{"num_hidden_layers": 15, "hidden_size": 768, "num_attention_heads": 12, "num_key_value_heads": 12, "head_dim": 64, "intermediate_size": 1536, "vocab_size": 16384, "hidden_act": "swiglu", "norm": "rmsnorm", "norm_place": "out", "norm_eps": 1e-05, "positions": "rope", "rope_theta": 58100.0, "rope_fraction": 0.25, "qk_norm": true, "attn_scale": 0.125, "bias": "none", "tie_word_embeddings": false, "parallel_block": false, "init": "uniform", "init_std_qkv": 0.0152, "init_std_o": 0.00277, "init_std_up": 0.0152, "init_std_down": 0.00196, "optimizer": "muon_variant", "learning_rate": 0.0155, "lr_mult_o": 4.0, "lr_mult_down": 2.0, "beta1": 0.95, "lr_head": 0.00717, "warmup_steps": 0, "schedule": "wsd", "decay_fraction": 0.906, "decay_shape": "linear", "final_lr_fraction": 0.02, "batch_tokens": 262144, "max_seq_len": 512, "doc_mask": false, "train_tokens": 1091000000, "max_steps": 4162, "dataset": "wikipedia_en"}
MLP neurons of a small language model. Each row is named by its layer, matrix (gate and up: input weights) and neuron, and shows model dimensions 0-255. Each number is 500 + 25 x the weight over its row's rms, rounded and kept within 0 to 999. Numbers have three digits each. A neuron's up and down rows have the sign that makes its largest values positive.
Before each neuron's rows is what it responds to, as a language model described it from the Wikipedia text at the highest values.

Responds to: Digits of large counts. Digits of quantity figures, mostly the first digit after a space, in population totals, workforce sizes, money and statistics tables, e.g. 7,000, 5,094, $475.
L11.gate1468:491516490460542522523490489502485514501465534522535468475489475524481496486473498530500484475497490507542469507554488516494503509507501547513487501542524491468464484537527508455495479528533512528487496471465500475491482507485519503532494496489524482475525550470515475514514494519472518531464493542508507495514532513461512472496499514528488557513537495530493486539550480508523470468505576522502560462474548478458511478497531542502512468528494494505516502491500497513487511514542523502533531482484516498512476460488479470523524523462483476517534498496477516472503486492483481488491479466518561541474551509519502519447492497479500540572483488428474450495543475500476475485501477551505510514510456510540537524507485526481488542505470513479517545507516489480521548494556523
L11.up1468:482494497480525508538542485474494489551492481509497491462479506485469513506488519485504520481502527505506473512501511497490546518469501508530492497528513494500526481483534497471517473512457525470514470487454486505468498483481519466519527525483505492502511476491491471501455451508497475488449535462510498495538457492418517440553475496502461518542478474548506521502546470499484479518496556485475542483456475460502578495529503473475534496478485477517478502484498503515499512474504447468534498502457521521501534497454482521498529519487506500478545529518498534510525496509512487514499483474526584481480518511484496521479497502493490515521495533450461484507502518511470489494502491498501502489520534519480535526503472458495501529491497573469521523450500512506518504473503537

Responds to: Building nouns in names. Place nouns ending a proper name or title, such as Cherrytree House, Bell Tower, The Hidden Room, Old School; also word-final pieces like e-at, Eas-y, and tokens after No.
L6.gate876:490483507456518475464503496500532532474486513480511460501531495514487473475524518454537480514504518474497477497566551484520505462491534475502548506537486498519483458534482509499492499512520465528521531494471475492496521495517488474475496486544510496507526493517508503505478503485494532549472504504494472492565468515494496485535509521496519468439520465517457538544516489491469431496528477485524518483516515484479489496502485501493513503521507523486460520498474459471529523557526517443515524503491519481538492463512506543533485486448491534520542493519484508520494512514519527472498497517513527496568539490524447503476526487520476522508539508503470475495500512495485485502517499480489527508514506499486522485474529514524477543457465490548537526551455515483496494514564524
L6.up876:487473501476500526526528455503542473541508530489471497491509501513496480533490462534515486515513439575536503533506502523458491455479522530471459461510512557515491485503521527482464487526489475478510516535520520437442472453475500593502467513529513508522491477476521459474538472529458477518455473490479529474539513562502497507525525516541497476466492529475492511505492504515518520523486469486511496476508511490492490543499488505507525513509465477496472528496488460496547485489498481538563537500500531500496494466498481488462484517512518514538502506563506434494493524511482536455475494490500515524491532489519501497470503488482501537473488521505490503494499547525494518492510524456461506514454523479535488483542488513507495510470528524527499493502498496491473510523506489

Responds to: Non-leading digits in counts. Second or later digits of numbers in statistical text, such as vote tables, census percentages and sports stats, e.g. 1[3]7, 8[7], 4[1].6%.
L6.gate1357:451517481532490473505516515454494521485450523476507511469494474464491516449496526498491506513461496513492511495483496534481517504436495520481496505488493505516492466503555464494467517497480527533554525474509519526481499475507552464482511499490553480492475529458507553546457518499516521519503460539520486490493506488479501505480517524448490547462496507491527467508528449523493442510512475509501492504444508481469533454495493482473502460513457508504536497552460496546486471548530544471548506478512489474522534448509490499503500532528504488475455480494478507515487485483492484487484502492530524558527499503477474460483472515478505533466513489501473468521453502509504477524432486511509507518477484501538556498467503503489466474524503495472540556500519498507484494525462536
L6.up1357:466503516544467493515500494487487489498468499492493518496460523491508494463512536499505536508516498511479528478473494511491520506458505518482505530472490516479521460507528492486490517516481489510537523514515460495491500479497534486502484513512560462517503497469529498509480512503487528518522453535523501502471487491484486499510497449496542547520499505481497470552486508520435472496531487506514492511482517487460528455494499502470520482480461470486491521509477479496480521539534508480507530476509490467504526429511483495484496478514562510508462460526503501486508493453481489479471533472529502534489496504498521428427485493474509512496464501482462458535463483500501513499467502473487507495477465497506572496499518525509452468510505472471504506504492500515483484490472537

Responds to: Sphere-of-activity modifiers. Determiners and adjectives, often word-final pieces, opening noun phrases for a field, scene or era, like cultural zeitgeist, emerging scene, musical style.
L11.gate446:502502486449507466516500476543524522520505511508430443506491519452529554470511508498558499524498508492495502505533478531507456495477502471480491497476497559502510484544489520503505483470478529509496479579521508519518509545464482517533511487521473516527523461479531509496513511533502499473511507479428502497489487498504532507534499469506489511481524492470541470494490472488517500488517516474509559522502519468541545476502534484500445519513495462548568458499496505462515494490500456495507481514508512454488512517489471504480514484501491476469513538523464527515507501513494502518490484479463548501532505503559556500507474471504521534513511453511468465502488494535523480500476526497515544496522499486508498518505486518471476515517528497493468460483495474548499552498524521
L11.up446:494484570473486459507494533513453509514495496530493485506479509458525576514482531467518527482462549463452521521557492543486503517525506488506433534479512511514549528531506499500498481466487504545465515538543507442486518503473484467492501482566483495505473479461517521495482531518455507490483474486516484527534496521497462498529507488509502508475496509513487488500543488484498520493493514454463521496497435488528525504480524517531461519482501482458545549487465491510461504462528537491506507507505509514472494519553496462515474526518461499461527511534506507497505475485519484538518492517501527475547512493534478536452520522504460474475458528503498474498500473480485569466457519479473565490484543509485525434523488503506480523568517475525457507459526522548507493458516482

Responds to: Second digit in numbers. The second digit of multi-digit numbers, mostly money amounts after $ or £ (the 5 in $65 million, $475 million) and years (the 0 in 2013).
L9.gate240:488512483502477517498472514511499503516508467477513502500513500514467504516486524519503424464541543477502460540507487503491502488500515520465463419505493503534501478491507497474492476508478565513484483527533482472498465497529506541496489447514554542507486536462467482495438479455496469534515510534531518489490515516534473534484506533485500496494499480506489524490544471543491475480462519511497452473464509479478490492506494548520500496491511503522483521484494526547455536469507498494524540538472517510499497469506494483470516470494559505532532525476504480520479524505471496520532491467488527516512504479476522508473472508530529504479501505468483520476497465528503464460459554481483525502529514468502557518487546482501521524530522474512467499487496483496489523485493522
L9.up240:522515485570504459532501475507515524522489523460522515525473487472535505476538462558484457475522476505533516486493501505505493492450487518491503512513487530484474499502494525476488545547532459504481516507485502522484502500479516492490582490525489517503539532489489500484490506522512463528527516516546508495462478461530471464481512510508506527536513506492473516531448481471515480496502505489491520480513510500443513494506534481444515484507517484491488449523476502455528470504473539495502520485546515483471479466533492460540479532471487504472487520494464506489492490473499518490521506490489534513527487494500486467503480506484523517498542467531534482503492523506484504520492472509418469489489527495488509491502516475540500488509467501502510492511480475507552481471475524

Responds to: Noun-phrase modifiers. Mid-sentence words or word-final pieces inside noun phrases, often just after a preposition, such as the, temper-ate, revolution-ary, terror-ist, Soviet.
L9.gate510:508527509497544522539469444533529485495513528472530509459494465507510467542489520517500456499515502477490474478478485502493517501516470459499522502515498507502523499506509534499517551535513510553478542531561473451504498510534491424526533490516451488504470469512501497531548463539501524545506521537545468474544503528543522480533525475466472509525511562507502499505449484485488509508525482527475494526522513522444520479474530510483502532473513468495467474524501534443494485488492523469515510507469530486462518467539533503500487492504493509545498480518505495479483517522518481484515554533491503484503486519519478522506476442540482486471496475460548522507514480514577485513506464491520470515518519490488474523490525472477484522540511503462509479473496538483469512476498514
L9.up510:476515518506517518511503467516490466489520464479517510481467489513496498528494529489525478500474517506510467487497430532515505498471481486485497491489493492491488559517479504512494482514491528470485474524542499474506528467520480473492514524523490421497485478469506477551477532518520474499512479520489517504500485518524521531524501508474477480570499533480507497479502481468475543516554507516484483540509493533475507488517520501516507542453505451528424541502471518476504495529499488479520493526500494501468468492531519510479499490489511495548523439479491491434490514507492477470472458536447493531507491489535513505456494465521503513503505493504518479500495480477570531476500487519492501486511513530518470483509481493510474506514484477453480506559501517443516546512501469

Responds to: Digit 3 in numbers. The digit 3, especially inside geographic coordinates after a degree or minute sign (e.g. 82°24′31″), plus counts in tables, scores, dates and words like three.
L6.gate547:475454508483483504501536508520534501506518495538469494509514530516529540529537518530491489478522502505481522524509472519459473533502542500521537509514490488501467536511509487495476513498489490494507533498503488510509507484473515481501539516487495512462492503479498497500474497519470500492476468479487482446467488474489491484484536458503486512489511493509503503503487517508529496472501516454473519507510466457479522461493475549469502492461492523499474465505513519473494445464468444540475517497447502466509513491474460484487507516496522468518534523480535500478490475510470529516505445517501497508472512547484489449496500471460492530499527526474516514561497515542522514540469468482498474502506514439509487491482560498531512511542516503431552534555542476511480508503512459
L6.up547:482512509493494507532506511516489500484477493534483506534514575523496462485515453470522482492499561486516535507443460487498530495517495504487529535535503501481493549491483474508503485478497498525508449465486516478499504482496465506522500498498531521488476503471463499509521500497499542500506454452523478472478472513522513511494473489501536484492517481514487542476455506513462519522513524450501499509477480482488517529502519539507483521497473537573478491557532512473462445453521507480481472466427517506506488490484487510500501468500502445499453477503523452494518527488471529476443514516480511457430500474522497484503466520473482494476509483511532497512484525488462528528513478506494464524476522471538509490474566480450537495517522482520482532486482433503499488497489481

Responds to: "An" word and name starts. The token An or an, whether the article or the first piece of a name (Ankara, Anchorage, Anca), often after table pipes or parentheses.
L9.gate1121:481479500486485533538543486480532516529494560516506502461488509466478482494499500462496524490474461503486487494493479521485502530494501532528537529509474505475497457534463477528500514496456478489536491503480473514451556519495511493531493507510527488525470506481473472543549512538437495501540464480500493457502491470540487464488489538505463509523513463482519505490510483483528486500513508489511474543480478517523545554457482465518523498494493486504503480509462481517531483514477510511472518569502497478468521535508542496506520514495495502520467465493538496475505484562504495481468459496523496479510502517455474440489457522517511515503489502495505504525482472528532534510490520496492527527540477474489449506511500489502527480532489505495474517490448509451509512526492437
L9.up1121:495456539476505526464506532552493505469529488514523472509471485509484490495517465552498517481512492476477513504496533520525534503521493523466426527507502495493468527489482520496462507496528468500486497499432461492530487497542485525487520489557529475475466472520512514483525477578507469496535491430476493516519495459520493519534496520502510512519503460482516525494492528487564495514476519537523515489450528483513491511515531460483544479473486494481475537443461486490480516531525500479478511523485489507494510485562503463464498502482486488503483454543540496504461514496473516489543515510471506484497499503511478481540504468527515524516566505492513548503511500502537494474516565515544457515476551521493496532484505483492517488516482463481489519500540463542494502512493510

Responds to: Digits in numbers. Single digit tokens inside numeric values in tables and statistics, often a figure's first digit, such as 4, 3 in 323,751, or 9 in 97%.
L9.gate498:482469505527485501539468490514484502473471517525485457483494472480472494488484503542511524483493478480511501505513496482500529491463496491532506494507517543532481527534469528524485547518479547525532478501511498482535511472519455479492568511503513499466455549446485428474483531494453488508453479466586492528513494518463508515505478543473547520520509478521480513518468513494520480453492504499487485512539509501501485516549513505487505446501514507485460491525501517486509478518508498508498506520497454473460491495482480502478502509451528515482513535484424516540512458468507466545468500485533513513523534455503445505478495491503517512498486506525502492466465516494458501494482532513472470508443485512535541498471482528508494514529478485483498522494506551462502455510512525
L9.up498:460493486498493494554490526506511495466494460511531445503495529506397482474467519486500494533485499483538502535539487496523492489464484502460528484477484526523505501522438500501504486470487549483476476461463505470519494475486513470516500501508482506473467512494477519461515506512484474499531509524521515485540520506510517509528483463480508512528518483533493492528498501507489476560485504510484546497525479498496539481470471499480497454506522500475534481481473507517515453504529480507491476497465485492502440499476526460475519510486530490471506514486460516503496498464506471485517495457527478578512502515497514511503507539490543497446507499469504488489488526479498528482486492490521506487491485574532509479498442524511488543507530530503512482486505534496454485501480468

Responds to: Indefinite article "an". The article "an"/"An" opening a noun phrase mid-sentence, as in "created an immersive", "is an architect", plus some digits in stats tables.
L11.gate1198:500486496495496515515495481558505485499532519512419459503500523508510542523475481499519505523497515481456502527464468510531491509477507517562513484530492493506510472522499507523555541482478466538538490509499485483513508485452498472484510531504533476469487493531526479498560478514509471464504483524494512494468489493493501461508496473487496444475482469479484512471499467497455471515506502488492473504519494503513464476472509496505453489509477486535458482505490497551479468497474518513497489526544507457482514506501444475501526486481466500507546479491505458447491508520480485545540440521491514517467489496466512530474488517516520545512532531524501498537520502493529491500502535513491474528538462528522507515500512497489497514486501481514500518487461478527534489544483511
L11.up1198:476515509551498508537480488493481523508479492510516518469497483519478518500479473483513509499471516476476492508539475459506520520448457510534519522498485462484485542555504433554521457508478456476506529475497524540506486478518496507496475504550516444457542504495500587510514432517511562499515503519546517533493463476490499484493512529516484533485532519487521492503461510478519481494481552526504503475522548479500523495511444498499520499524477456460501459521498478462463524507510501488485524501500552523503502498546493515507503464519533520527499521525495508582518456476482493514525521523547472555506513500489482540561468487512526525539518502500459489512492488477456467500485507508537521486541498480466508542444465518505546532512478510474511474500501510499515470514491513

Responds to: Determiners opening undertakings. Articles and possessives (a, its, their, his) right after verbs or prepositions that begin something, as in began a, opened its, founded his; also table pipes.
L6.gate1458:465534511508506492481506536488468470497479486526460478485546496485543512474486462518519505539488490448494517504513489506475506516481481526533492520483468453494475511453484439513484493457479518459517507469503439512489509472528494504456479484514480505522513500553511498490532505498515524510511512498508517536525480490462518502506486485501519500489530509503480483496522476548496513485463471531491513501491529490452518510521517470484503487527540521500502445443486455501494493500496523468493482535489500470489437485494515490472494545509506530457529528509454501431496548476522508503482488467494490507512510472532526491484470497499496543462481515515479492507474513537506483498505439528495509503493470495491484465492454473493441541514531494527524506528527513498505523477492538
L6.up1458:505514562558477476528533466495504512524531518532497493517476505495470513484510498490466518505538521525498487498517489488519502512547494527485455503530450488524524523475518508497448490503509526491519471531524512515496477472475499463455496552484524488496510498534517459534512518476532525506430516497542489484505507475518528508462521514528464488512491516457509477483495496488511462526490473538514496456512552500509455499477497547492480531489513539496534506526494488473473486541451505491500489532459458509536543491461558452491505441508479501507473533525477524530503496507559530500458483505504516505493493485506530494494479516492503548491525527475476507478518497490490537467519487485464497492516497532487530503494502496478532553519488480500547540451490459487497472488526543

Responds to: Nouns inside compound names. Concrete nouns ending or completing multiword names and phrases, often in titles, tables, or building descriptions, e.g. Hill (Owen Hill Road), Tower, walls, stone.
L9.gate990:513497519523480516486515509494506460472462439439529491505526512518484577468512497478531474509515466498520494514493522485512519529504497520522513505493476514448487476457505491510481458483520548493480483487538473515467466546452516503539488509582504453529476476490519504493514494501520483534535518506508481496514536456459516462525542484530529475483479464495497517513513505451486504481469547487519506516479521515490495511513461514513518507461501497520482513501513435520462457528453568483502522505517505505581552500476517507444474479552511507496452473492494521510415517485499492479469492507484559557530474469517507534525462515488475420480484494498491501548496488487444501499535503510496542519486519520507543492546473534495514553496472459535513537544496459482482524503481525
L9.up990:488481510507488488507472529466497512479483544453522515489468524527498506466501503512502499507456489510515534525494474557553478493496477485538523518550510517548497495468504522498465483481536502518504521518486514445502489498518523486502522516498487492515525471462489486447476518529476455500493532435470457520490408491511502510514483537503529458500497486498530510509495530508505500510498451515450505457526488490510477480546490510479485510504537478475482485537456504507534509505503510488542535512531471526509537519496475548509499483503513522493506488482538477517522516491484481546471521546511486497548512512507488504525506506485501499493467503485493499530472504490477442494494468425462493466549494528503455500498490526486458527473458472478464505510462563486488494512478481

Responds to: Non-initial digits in numbers. Second or later digits of multi-digit numbers in tables, stats and lists, especially 9, 8, 7, such as +49 and 54:17.
L6.gate1434:489513478503514522526493493512469523483457516494469538547483513497496518505486491521465462501515461468438515533498486440490519452476450489516505471500515518500503505502458545530465529473487540512516504505519516498485487514495443469503522470520546469511464483496494506467530522554537465500454487536472514468524516490490465487525511495422505508518473460522508492500550496519510506534531467497513501471484505551499498502495571480508514511461516515495503484489482471537560489544511503470523520488513496468476478500478493495481514494493523502472462500523540492504477466506491514544521510475490484495503482493502525498461508520507561540459505492532532464512460535476453560525502477531441533468501473488461519518504477470476523489513491490538525508546483459478541452540493487
L6.up1434:521502500496533493513496488529504515488431535487522493534494500522512554484466542532508506490526501499449490519514491477499524505515458498512502463546532522546488508485487489494464482518495513470505516485454506500495508483469463505507523506510547433536479522466523490491452517519474472466514489500485496467537520480508493498522474484443505506492499527508495421483474542521503531526520502528456510497509512538477498502515523515505483504512501540524479489494528462530531502537491489476568474506539508486495518494531493521467474502474544496488483525538542539538496472518505490484476480534506486485466486505500514483507507523493482502529486494460506506484477521476509520511499531529542470502511421533483522468469472537495505538485513531509494537489499498516556480512506443

Responds to: Parentheticals, digits, predictable continuations. Opening parentheses right after a noun phrase or title, digits in tables and track lists, and predictable word completions (Ave, r|ush, up).
L9.gate844:510465470487535508521508479453478516508520498501535498521538523510548465467516508495489513500485534482480493486513497465540465508516540542497515461492476470499521488480523506504518464485462482518492488507476500492494481512474507504546509497472422525497481498520500510514502499439495444508523485510473508486527531484469471504519509530483494475468520524492542513491490444506482500524506544539463506531502562481523514468523533515474508518510493523502484475507470532455450534566504547482509537480469521516508486504567495517514499494481498448519487490513505513529557489502512504450477545526521483527465516471508519485526510530525512500532506534480513491517490525490525456520486496519470566568502542509529513479494504462546477465511560510486486448458485513519483462529481519
L9.up844:496472465504518486513471508478480536514476518516526523493486511519522519462524522499505490489482513485467528528496503448465448513488501488450518487488507446476530516506556547518532498487441490477498486500506514492492529522422540490504500509500507485504495491515498521430464474439471472481490518430540503491497501481502477543529439465458480479428534524477527466526495493547498487479479516500505493525517517567490539517484522458519518463483512473502524490509499510451528454512505508506494499510524483530516482505535487512497516501478528466547533511486520477491509477497504464496495512510534516497507458459534504482482509471521514518503494510529434492500506487533497464528549472495501497499528503548519518530495465519501517507543513494501503463450553448489525475486535488

Responds to: Parallel-item word completions. Final pieces of words or numbers that repeat or mirror an earlier parallel item, in tables and lists, such as week-ends, Blans-ien, 4,30-0 hours.
L11.gate838:509499483506501506472515454485499530486473502512510501447496489499486482447465515455504447474512483512526525533537510480468498492522528510526510452520513512514495503518520525525493460445542474492520520510460506518503459523492474483470505477495498488528493513533487522532516482455477512462489483481494518468473495510536512524467523482521445497506529470520490459486516497413496481501464509494506486524489508544465530497488514468509458511495495491532521483476493557481505438471482505478489489495443500470481544481525505501478482480467494480484500546440529485501506531473511477475499441505506516481507533485455490501480511469492559496494497487487495516437483544523490525519502541496488499489480539523516520462518526477503535505500454509533503525489490494501504460478518485
L11.up838:472524482470496520473528501486503558505478482496556508454550489494518475523522477491517500549492404553476501500525560510494475494494488505522507551500525519521479474476484501487512507494516471517482539530475484512513533464505496485520486498503498549480549501548485478548495516456493538503472475533482493490522486518475499539446539502512487481515512499511498519527499518496504518468541541494463509530489485497506527501513511503496443516498475493521512490492507498491494524507515507488498526527531541514513466501545511512481478487535522491495480463498426508511523484493457480491474465494508550463490485529504530561473499533486481526487449477477474492514465514520508486516427528491501527480522497528518541477515494478491476505551456468506464506516534494463488497512494479

Responds to: Leading digits of quantities. Opening digits of numeric amounts, especially money after $, populations, measurements and counts (e.g. $6 billion, 12,600, 55 mm), plus count words like two, ten, several.
L6.gate768:516442482508509531514518547509514510525508512478484477519511456514482497488528476528526515493503472503496547540504498503478514468474490491528546464505522511495460469485511529519474507520495494522473524477534487515511503469502532506491506462454472504491485519462530486527504579454504507515496473525492513495501505482518547515506506464512473460529491492506532480535488539473491495502454510524474557448493509464480506490500467496494464508533514498504516481504474475507497489462482474477499507529515514452509505491513466495519520517491547498524486470495482540437509493490472514507483499530464487511528489513432428510477533507526477530434515493463511468490530465475494486479531498488474508499520499499505467527507492496507539521539484518517493497516505504488528522503469504
L6.up768:515484495523536509514509557562512538475494496478536493506543518511560454501501448509438510499491478497538504447459458504518490485544480507475501504494481528513491494503577519555514519497511480491525505503529503465489491502486526471503482491494537513512536531482500494453531497510503536460491501535516516454497536481483502483538518483520495490501472520490493506560510510517509476502504531519508516429513509489531500473488538487511524489512494504478525511512518523523478485548488536477519472514486507470498471475481479468542541514541500508498543497498449518489461464534528482480508515482505509535518474506497497525512465508496539498450503500489472516508420503535463521494495507510489440494486503487508508489548502496512507491510504539461518494462512477501478521466518478

Responds to: Final digit of numbers. Last digit of multi-digit numbers in sports stats, match-goal minutes and election tables, as in 32', 15,742, 440; also last pieces of foreign names.
L11.gate397:521517505494485500476519496432491525471493526516488518490489498529539513455500480505455479521478510465485475483501513495509493519531481483489478489504491561475487483552482501482486517497463481539519496557520529508519503544454506470487470513479436519511532513499504499507481482515520553523525531495472509536482488504511500503530534493478466487443465502481511510496484477544505493508519519452516475510492529501458499512496483531532506496514537514486500506487483494528482474476469477507509508549478514512509544469497500491479490504502494527532430529506435463526504465499552446505547525505493483477487496460495502505514477502509455467513538519529506443557472528532531512481487503510497506459516504532487490479523500475554521465476470527504546525498484499487497490531555522
L11.up397:517529465458529506501443501532490518542480522484461528500522525524483533519471455507493502548487456477454511480540507505464501563510538498494484540456491498503505471480516507502510495462496490497528537477499474532486487497459503517527492536492455497476524511483477550546475517481541507484509466543507476493505573502529483512489512457529488478509506527497481496541509478482489504489487488495507489465508519512496499482521480492534483518499466486524494503488489488476519500531524473478535496460489502508489506546534501511515540458498491481511472484476485508574487513519533437483515500526516560492483454557524533496489492522497489418473460519539484491505522536499483500497494465498459486481501498518483522506451528480491505506463490518491540500504538494468544482471531542

Responds to: Digits inside numbers. Second or later digit of multi-digit numbers in tables and statistics, e.g. the 3 in 23.8%, the 1 in 21 votes, the 0 in 307.
L9.gate633:520497507498474494523506486497529526464441487506511439422501518485528456468492497476492481534463536517489490489523523505453515512479495519499523531537498480470465557501479537554450537530470506475521512510535502477462476459504458523488503492488515528499519496538510531490464540469522503451554500497447543508472500523513520522547539486493502520522539512523495482486499494538487508532460567508554513529474462467506486484495553504449474495464509501508474546482465497506517487484532486514491474516528515465477495501510462536493513537512509533436498542523467516502493491494463487498499498542526540481536460464496502518535558487493519496494519466461504511444482503502486497455480518483484501519528510501490515474500495498526526505484509502515481516483464513491496497477489451
L9.up633:518531491507524557507489509506486495474484495520535504538500525529507461485561517509508434489493474446513469515503521452512497498473433489494543544480523483511499496489465548524522468495468527478492495504491470529474473496497592527455528570474481493469477476518511516497511451535483557470525517478482543450471533477485472509474577469500503486490459538513528528508465472513544490509480530502507532484478505474518560517482538478449476477499515516499465496500487501533460466525494544492481490526504504447515461482490501522511430500513511472524512550501512529504481493508531488485535529513491535553476511472486516490493479476478534516491483555502502497523508518490497518560524549485473455486506466488494524516492527510503507493462473482460489476470512516495516468459448498

Responds to: Pre-noun modifiers before work types. Determiners, years and modifiers just before a creative-work noun, as in released their debut album, the 1998 song, his first track.
L11.gate108:509450542503505474514519516517508548489531505463496479512490473506531482525520484462515500514445503538503481495499461535479521487515463504496545501564480522499483504524492533518521545552497467497532525486521509505530524458490535531505461473475478476502461486496549485517504479505464512573502550552516492461529501512522511495502499508505508478470530500524490507503477512492504480496505483503505527483527482494528497565498478463514440476534509453489488520485527556498504481468516513509497530511461485526494542490486455496530484465522552497480518504469487541479510505488505437549515509518518533507505519491486485519479512480498477484439493449485484510447496467505522508481486534508494493493517479487491501485492490496476467539466516511537513474505495567523486519473459482
L11.up108:521474454508514510521469476559474502498495516456527456516483474489497492490479503491471486512478476470466543485489523487473524475493497501485507516505546515550524470489515498511526493503462446504532485491509529463487516475541513507494459461544479494477498508516525496455545540501538492549464556475525480538510508495510492483517463464505513496511509507500485476504495505496455485495500528492556489500485439481494476501537486440484491493472526488498482552468511543459495528493493525515466520540496536509470510534534451518506486504504543519469503519478535521462488432460508457525523515486545539512504526477474484536525528478477529461509521504495489502487513464475467502494514488550495454540482507476512536476499493476487489500466487525482501522492491545494499513518462503

Responds to: Word after "in". The word or year digit right after "in", mostly month names and years (in March, in October, 1980), sometimes "an"; also name pieces like Adam.
L6.gate1033:538509517512475459486506470499469510480485490550459507490482505505498532535494465489540461493519471483528461531502510490559511502530507479539526550497452423502510495491486457500479539481482489505525508484508515490503540509485542509502520469492449480477539481501506513512527494508521501447522498485480480463507480522578551503475508483530500506516504489478461498542491483519473477504487457523508528514486503525501517472448486472520488535463514505501518533492496482504497485496486508528509517519484524476486521485522480446509494495496516479491468538539519466520490490527567532465508518492460491487547471507488553511508504514520494487508483493532511489485532478496488508485480495543535513515518492505522522447492512447506522489489485485498494494483447467514527527499478502
L6.up1033:513496494489414519503505463512512484460498494506516516484492514479551494419485516548491496520499510521514489520495493529518500545509513510492534523507479493524485472531494506509497528518485518472495511491517531470485508526482498438511522476493485471484514494438534470496511540491502492485463445504508528525526470510490488468543499585519505467545514481494477533491453500520510471523489514482526495523512513458500541525489462499481530535515491508513500496501517490501436449486465456477499531485498501513521520533500533489485491543516519512524457497500499484493460542485481526520489520474507531495497466505480508460483509468554506489527475502505491550579480490467459482476517480543510502548534490485529514537506473528530469472475489467515459536509455488448525515507518514

Responds to: Digits inside quantities. Digits in the middle of multi-digit numbers, mostly money amounts (the 2 in $625,518, the 5 in £500,000), also counts, ages, percentages; weakly number words like three, eight.
L11.gate1389:485505540522508486498514499509505494474528459461500477490517494518514474502519517524495493477477482483555513484501492490459476502509499532523507494513489520494506522497495484501512444492517509493496489488533511544492508488522463508514504471467487503510525515498515545521491509524504482477514479513537478526550529513488503488538479470495486527507469523477537512503498463463510533507506478505517487510530481511490493533490470470501479488489477512475537512551522554518512544472496499486475539569504538471506541481493518506512521503532533498474538481505464475489471439529519504568496498519518501534470526509514530474497517566522487484451515471498460495441518486475467521514476534504475515507497512489522543523495530488519541543518518529488510513465509525478487505516474525
L11.up1389:499516487516549519493512507523493535504545472511522483513504532478491472492544498505489534491548514484509516522508475534492479499514533528515533487530505512509463504469507474494567497490493493474482544492532460487453540516525477515481521500486460483533466527509538513491468508536516526475479515472492522504570510491507488461479503462496530545566477522553497507494505498465534491504480504505445484534484517475506488524500507516517523531483486500549544499530497492527495514512500554464486485543522535464480483514488521500526467474497459507536514467499474499542480440514496498499503506450515491499546466543468518513537521499476490456490539471450477462489503494420505471469464509495480523509496529499543527509487477485494536513472476471493512478508503473501497536514558513

Responds to: Physical place and surface nouns. Concrete nouns for terrain, water, surfaces and built structures, often after "the", e.g. earth, lake, shelf, surface, wall, roof, sea.
L11.gate1313:495516497489506513500500472529502490472490544480517489522515498573484468483531518532522476519472525522507460513532518443514536508473520508493498508516462517520497491511511548491490514493478532490503544494499496490465521485478519473498459503528467536520507503489458501509513477510504505472498455509496478456546491485524525540500467480473498501479498481495538473472500509493556532530522515511534466523499498549476483524548501476500441538501485495466448441522495483505500509475498509510502505534489501470477520496496509520483491465477477508474517502493531500542513530470522446465498513492492479491474542485532503496557498544462499498485495487481522449472524500508503473472519520552527545545475459473513492485497533499530522462508490488513522515523542517491419489482487487
L11.up1313:480493512468515503515469507477456492521481535503498514507506454491487486478484482514521502486507569541504493495469496510515511507457530491524482470508461552476481502556554501485480494522531504498456513495494491487469471469516498494469500444545477516503495514493474509520508469503467472498452511511492488540507533543515489490513475541489537519489503513492494509520505473488498526519555494489486470535523519501508490488504508456498521542526539541474508520466498517497479493509479504544501529484480537516547496542525510495514527495503487496493489524537530492518479512476517485472518504525512450543490527490494519508550518531498524488505530486465493462477489482517459490528465470530487519553486481546496477532474487494492521477520485470516514495478561449495500513492496496

Responds to: Work-introducing modifiers. Articles, years and modifiers opening a noun phrase that names a work or event in biographies, e.g. "2010 documentary", "their debut album", "a friendly".
L9.gate1078:473535549536455497519480537528513526467486496549526498504490489539507465460521478511513564472489515500489490496509511516520512540546473505474531495494507514511497470528498452485458512482528468462486469522483539459542532492507484487484465467515481508508521495486521508482497566497471457521516435548520505550476500528502496512471471535542495496494470495502445505430525506480494480532472452494478521516458485490463481483512495538502421478477494507464512497515483494552472511498544511458517499496506510440469485467486514519494487532522501485462464532510501516505545501487464490477483507470518488501469481519504485486512465496507506478510484517510501537506484520425500490462517483506459522485501571497535476467487516505516504467480463496516510485476490483509515531539477510
L9.up1078:458492528504515552507515507520492475522487511495522484503507489516493515552496497515504506483469482499514495519485522539510479508532484497500522485509510487538501478495484500503472458522518480519485507470490538512497512512500512464512513499557482522448518496506527509494480523475491432482438496502498498570520485531518491509534469469548526487479484463514482499529509529535522503489466473479487492455457514427449470528527480481516456487443489552521524496519491501478516441521499490507476466513484492537524465510520502477555538518506496516483507500503486486527467493464524463510503498456506484494478479456466456492513528475493485508586510482497519500516534517493513508469502497512485452479474513487507523437539500518477494507487488484533455528471562488482511511523512503